Weights of a small transformer language model: vocabulary 4096.
MLP neurons of a small language model. Each row is named by its layer, matrix (up: input weights) and neuron, and shows model dimensions 0-159. Each number is 128 + 32 x the weight over its row's rms, rounded and kept within 0 to 255. Numbers have three digits each.
After each neuron's rows, "fires on" lists the tokens most often at its 100 highest values on Wikipedia text that the model never trained on.

L3.up225:093120137109138156095124090144185146134141109090107150157173139161195098050112149190094191117123073082132092153149138163135118065085147157140114131155166120111112071169167123138122114148106098149153111148161103085112196160123113116116114135123110076152207135075112096125156173127133185086115101148117139090159142154137161163080134118123184075122079096122178119079115071104118105153157109150192090153176150118159067178078135158129106125151143130110095080131089178138071154131137159
fires on: "ust", "ount", "age", "ar", "istor"

L4.up43:141101125095000098116119179167102149111104152134169196107112073117131093128143173119189127146154128139075154117128091120158161194112144132102182139068125098093173132202134119135095094128132090170125171191116117126137107123131137137067103085095121129143186113166094086129131160137159157162127125096106210104107106146179107141149136121149063123141125143170142108116122158124102114097103106136134118117162063138202106132149147058154156107090114111089078113160144121181147149149139109
fires on: "C", "c", "r", "t", "s", "st"

L2.up43:090096104121108100144101087083113166152125141166171133168168117126117085081102121105102163182095119068058098161158115127124141080121182121136148121186150138151124095113103162150128090141071103062126104120154180167123109165119125140165154130123077124179138081101120204129109127162180135126157135168065125165212162082152113158139162145101120137142075121105133156123127141137171179142152079148161066166109151146123091110136095144072100194108122085209083112082101122100128103159141149
fires on: "st", "est", "ast", "History", "ed", " St"

L2.up367:132167116114150152114182142141107142089140100174119113104107096134154084131124147147117189129076118131129156164127124111163101123107076198094186105093145115124135060108144095149124104097106135126093122099084110127108149122141094119147055091161095110153120151136177071189124128147140143154125060089116155176117180126134166212092155103123119088123168181123120158130112058122127103222069141104148122151155137058133160132175149145147168130025065139140132099103126157139165169137102144
fires on: "i", "u", " Website", "ell"

L4.up202:187162157090158074096131142126128161119112204103112142186148076079070142157099101131170156102132115133108139161140116172164179119058118161145185155135179103150106102165119174128083062114141155052162106117127127180169087141142173143123139110094082099179080104141112130153114146155055153183102141091065145063087128097135143180155107130113104134103107148116134134155080136100150161193068145095086118111130146094130107129150082156109133090134101091158113143130158113115135106128178173
fires on: "it", "i", "ir", "at", "us"

L3.up359:189145145118112149071141146121089098140150120145076087115099108122200065089146164150134155117155092126099171120132061128159162122138080204115163090116159122115151135126114121143142107075147134117137127112186174146112115139101105165120170160110068094118184135112184126106147161170098154158061104127149158095105191108115101136106153108101161139106116165182115141091144189128132131159117032163087162140173121187081077134135150160155164085184101122134096128109102171131060098083112126
fires on: "g", "is", "r", "ran", "ect", "ig"

L3.up480:176118204087188107144130112132119064149099149154079133151177116128095120087118146171099123145159139143118147161082152106095046162085090135108138125152172123055128094094126130092144158117123119148188102148155139103120162117129166193163118094134125096143113130149181178117135159103101105104146116146074106109115093196094085106179084127109122162093110123137092201148137129124212142108075099148111102109115160119135172126156132129152089112178172155139102143120123104003142114148159134
fires on: " |", " %", " ", "|---|---|---|---", "als"

L2.up380:081171096094118182049119117153138082141113118216207099123123068082186125137148172141129095125165080134156090135177065104159142079124103115117132116129120176082147109181085055074151146152148167166172100144135117106073117105097089142131147149141156084051117092113092139155155098108120141137106157163140156094125192158130162088114112159081184148162147145122118102169098134137099144133118105088179089131133144112158123151137157071177069145155172135142120115120147163145125109135138149
fires on: ".", " on"

L3.up139:149140113119101126161079201138149124112097119141138190142167117112074116129125188100191130186139156126189124099141089132177120101104139102094100171111165102108123130066109101085080073184125147165141067170107095145106162057135207150149141119053141118115144083092128112104144097135128149145130161138122120132130114168097171161069120164144131144115148152163124213109163105073114164178114109148101131133185126192099116137087124073133126122125126137065145145160096121076126140108160065
fires on: " American", " British", " French", " English", " German", " Ec"

L2.up595:150076165154121159121130135144150137154065116186101087084156157132048123185123131142131089116093144147150121137142133071116153134098165107104156107091117136095135133137150067154102128067078105101198128101109100127190121156142179109129130111146095162174108115092109163108163127140121161146133116135046158137111105084112035126140135143154173195138117131051158153091127148105122153076122154198077163116150150162169135178095107114078137133113100156084119172103175160122168136109199132
fires on: " (", " tr", "qu", " ev", " Re", " influ"

L2.up355:130162123128091125158141139107114067139139125126149101036182105149114149117134121161134161107144125090137146145136152074105176114095061138147133160158091089094132141151084128095106120111153147108231120094170168098095027116107178110109138108106142098107095034123159173143093080118137192140104109095145094121113157120156129141141153135074100110118111163145133190149135115162124126154172106145166144151081159200150089162192084103151110104168132200157128086132114134129137079162147119
fires on: " H", " h", " Th", " O"

L3.up625:121126153083134162122097097141160177140174111120122141148106099107202121122126113169192126102126111107141117118127123074137142145088107135126194120103141118169139076136102137080143100123142105111158161121172105205163072161180103103158116172119119170139131114070099111140132153113122170145060130144135161123103148163092159135109157149160158114140119237117112113123133127121031194121091117119114126159149154166087098113123090107184156094125200141058132145072063057080113113098104115
fires on: "ac", "or", "ig", "ak", "un", "g"

L2.up199:047185147155123066162106132140106128136183117175149133156153137175084106115105161159130131152162160163126095103081094140137128092175130159099092170174127132133141163157138118102050149109125100100081034079149165136124127096093139126131110123117077100093122084200107145131184155122167158091134142077082135076150153097100117155090138119158094125089115160133170141142169024106201121118135128187183126159156141161139145120152070126153108172135114125141120153086111178121149129133110114
fires on: " ch", " Ch", " St", "st"

L2.up130:129147147116115099139164155190104155144107166163102149144146104076077172096142127076116111130123149125129117149110160102142129113063166140090155044102139120188123072138124090127166153122148149162120111206126147173162156152118139152150131085128153141183069157084180106149129137117201126112127107152137084113163116184094089139102179056169090123071104071159069149180138157147080113111107125136163091113128101153116165135147127057132119133094075179094121115063157117120152150122196135
fires on: "s", "ed", "al", "ial", "hest", "ied"

L3.up613:206169133095165102114181141029076118111156125161112072154146178116159142106138123121119146075165188090153155109125149164177097145138100135143167095108200070091125088174091093143139073081129097128122146094142062127115137141127207134107160105138074110159142162131086102114052167107117134139112145061131140136095102158125166111174077116109137070091146122144131150160150069127124132155125118141115138080160132127124114160128170085130124111164167167145139103079166171136182105135129162
fires on: "a", "i", "or", "l", "it", "ri"

L4.up268:167094134114079123173099135100086125130160170054120119082155128109180168147169156124136042108130162092112109141204108118173126086143155066123117135108089088055101126121149068145089148128133134107106110151131116179148085130123125109123127129131130057141123154135118059164152200145134159144113116100106124076066096090154085137163089168146102109106134144153171134141101147088114154172124160175215112098135159168120147127105113143136163156159086130124130090170195157161126117103205114
fires on: " tr", " p", "s", "-", "c", "gr"

L2.up472:058149095154124143153118143140146118157105119121165099051146105143085191119149160115112099156140112174163067191156160169135134168152105183076110202190082161182114111161071057082115103143082130138140159116183070144081158096136065125144177181131123103139108121131123106114124116145124164122108181166120130096133090162093167115117143083106107080174106183106140146126139145116071111152123117081120114154095123093161110160076178098160131152086138162130130160117132125134174136087174095
fires on: "\"", ",", ")", "."

L3.up89:132136148085126117122114201128108164138134157068182156124134114139142173184197148114145097157091130117082099147128140164183149115117131065169147149127079091087154196133123153083049073110133120060088057089121126157123159153107118158116125113133127166115124147168182162165151144092157117082131159118118121102105110161148103122120142100168122097105143092125105138094103131098129114089072111194157130153128145061084150146179118122138113162116091113170172102165190039172137173144151096
fires on: "r", " gr", " cr", " gl", "gr", " tr"

L2.up223:150131155077148144075142082108119173153159114128117090123182141165135131100174137127092127070143119165156128118169099103094174080150194127117065105145135066111119141149133125133122117117111116153117123149069114096107079122142224147161081109090140085135113126086132173100109127110133120176174163080111137122115132104162109134141046172072143153115175198132089160104128076134137098087116093122208180144165135140163119163092122153085143149135169214101142123102175145102095088114117182
fires on: "a", "na", "ta"

L4.up289:138127109168093132168123136142102154076170122082141190070114090123147118139107130135140116137058148148150083109151091094107111127113100096155140150103058131100110088176173124129141099113200081146163116081112117141102096019143148135105084136080126109135129125171158139129170155133194123119114149162101177129220111150099209180163110166123103127117148073115175058115104120126148161163144142123155129149154100111168166108098177135142154117100154096082085162167067149112090118139102114
fires on: "p", "ic", "ti", "c", "est", "g"

L2.up553:107138133113072128147129131137172166106168117163155132139115144101162007151168119107103140098088130156065110150111173087057146133149121162174130124159123137114065095141112106095110129108124165163115149032147156100202176138076098117153160166146146151146100105111111150070150189145145113164168120117152086197143133118145132108167111132097168116083088084093153157145114096157143106099130114161126141094153160107111140107176102162132069108133112182096176178140060157097085133137158125
fires on: " con", "on", " ind", " Con", " ren"

L2.up496:162142131137094156157138125144163136114097070116147088104168163119110060134108085173190141105098167179072088136145150126124091137147179107108162093083134136096145072171100079118128095136093125153111087074183121118112138120173136160164190133102104105133148120132082138133164152115129087062165149111113101142177118112192092155117189114141133159167086113096152130110097107153161117107155127179164134178096096130124061130159124126040084153139090170114143162184153161154110052177166137
fires on: " work", "est", " Year", " By", "ent", "ast"

L2.up571:050100114115113169096133129077143142139077085168166146133151094115169057156165089093122123137083135082127210166149129144113142144134181164108076095137161158149134077097122111096135176139101072158080127098102144105126196155081109160113186077165135196149120106093186122124173097090175148119113114139094147166098156116147118142185133079124141177174144194162136076067085132166126134079116104171124146092115106106114112158136105116104109158122136141099164091140157153157114169128164104
fires on: "s", "ack", "ances", " chart", ")"

L3.up281:090142130167105162071163113158106126095204140130140123119137173122093182181068156115155119141110191067141106121125133111154099137117194138111077113082141164149141105134156123140173130102092141171050140111145069146089174097153124171140126145125149109162117099159086109124087177094156157128092123036073133126137124148120138076159090145172105120114145084099111108155157154216154103125117083171141148135117114128164130136125089153152121152186141131080121120179129098182107098182067066
fires on: "s", "S", "2", "1", " game", "re"

L2.up142:146158170140073163096177092179135137180155112101148127135127112163092113142136153088197135109180148117097134085153122158122091122136118176142082106126084081103160106142138133131161135096104091147049187070095175081110158107109192108096121117156143103103133068222140070171140127078140115098129103103049120146149196133157124125081181184095087140130115137138107125142167181112154118108112080186146116162131116135156135132122172109140130125126119115138157100175048146090129138165144093
fires on: "th", " th", "ict", "est", " Th"

L4.up598:132161113175092133118144144113090057156124129123116177149165078103097138106157139119099103095153152178094164134165060077149137115130154082178095115131143109153171105162079133089129168185165144126197094132075158179129135111126186098139162099094112100148122137101180125140173119195161078064092136159110147133148081111160093136110175092163125120074093140092156165150139094131132132048162110172163084153076126147089185120111092089168159166171102095120130107140126124152140131147111064
fires on: "s", " ch", " the"

L2.up136:064175156143181079109094116163105104130091128095165125093180160143152134119116157162140128084092121176134125152154159111083101119119093182111106090101127159100110138168152035132121141098165105048070031115119174134161143129182108165175123146108140142095153171160150135097097126106072115116202170120125143153136086123142122098097121123125146169100122154108095191164128176091102086147124101133147101139140163166090100165083090092094175127162169142089134140107177167182147140157100131
fires on: " of", "ively", " located", "led", "ived", "are"

L3.up11:102151123178122114047127140169159084143105130137189118090097077142147113134111108144179105164169117129120123132144168108106157077153117105117170115115107166043146157117080109142155094073132179094155107120145159183082157087076124103125126162120155163164079153127096119160114105168127128171090172098139169124119133166140123134142137136142112096086077082157155135136124132169084166150149159062203143150144129191154156171120108069181079046090117131183083143131161093087150121092113120
fires on: " of", ".", "-", "'"

L4.up170:108147109161124069101127122111144098164146151174118166113097094131145154114075132076173095158138154154085129150132198125086087185141125140098184069115158150136124155182130125171146138095069149103096081126158076127101182164128106171121114167123140116092150106165136148071124184107104172108138122172147115144123087055100112072114144101174108106127183128147129124062089121213112138140190130159142122176113162158121136114125173140093105152144130132135141086115078069158080142114037151
fires on: "t", "s", "0", "c", "at", "1"

L4.up223:063116127073190119175119148108193144122166161174164179126160108180129121074083226134134116164117095180151145117127093096096107143146092148123143101163144117086116064086149166137119156103143103119160119152113176104128150113106114072189106132123112133102173094194078134133155124113096079174152143184071163135186126131183110111111130083096147116119129115102107137174148142120145106093136138088062157097083117110116122116125056131169125129177078110134125089115138150049120157144166135
fires on: " |", "0", "5", "4", " "

L2.up226:160143192104150147127168107112166154162114119170185093107079120140100164131092153159073153128086142061098129145156092111098102167077120138174168085102153105107155095103102045155128121142103115105156086159109153074118180128071111085151185137098128065154137073126102110104161180118175170163096104143143128126074121136121137192170128131159136151132111150067144163116089124169145151052152121144125122116085183092137129144151152115144184210165088115115119119090140123183162120114122088
fires on: " to", " tr", "istics", "av", " influ", "if"

L2.up321:150198111154112145147139166194069171123124135113125079111206146161078173077130111136134065137161179151093062133188143090077153128100105113093167144166088134145098123143151120146150144147091097110144087161112142115156157091142141137156139154097140115111076134132160147116134112143146099099072118112110134120121060205124142090129089127154142101181121154109139092094095230088151109199106136094118095077108140159156188124164151084134085049136133096105154161122139137123134158094139140
fires on: ",", ")", ".,"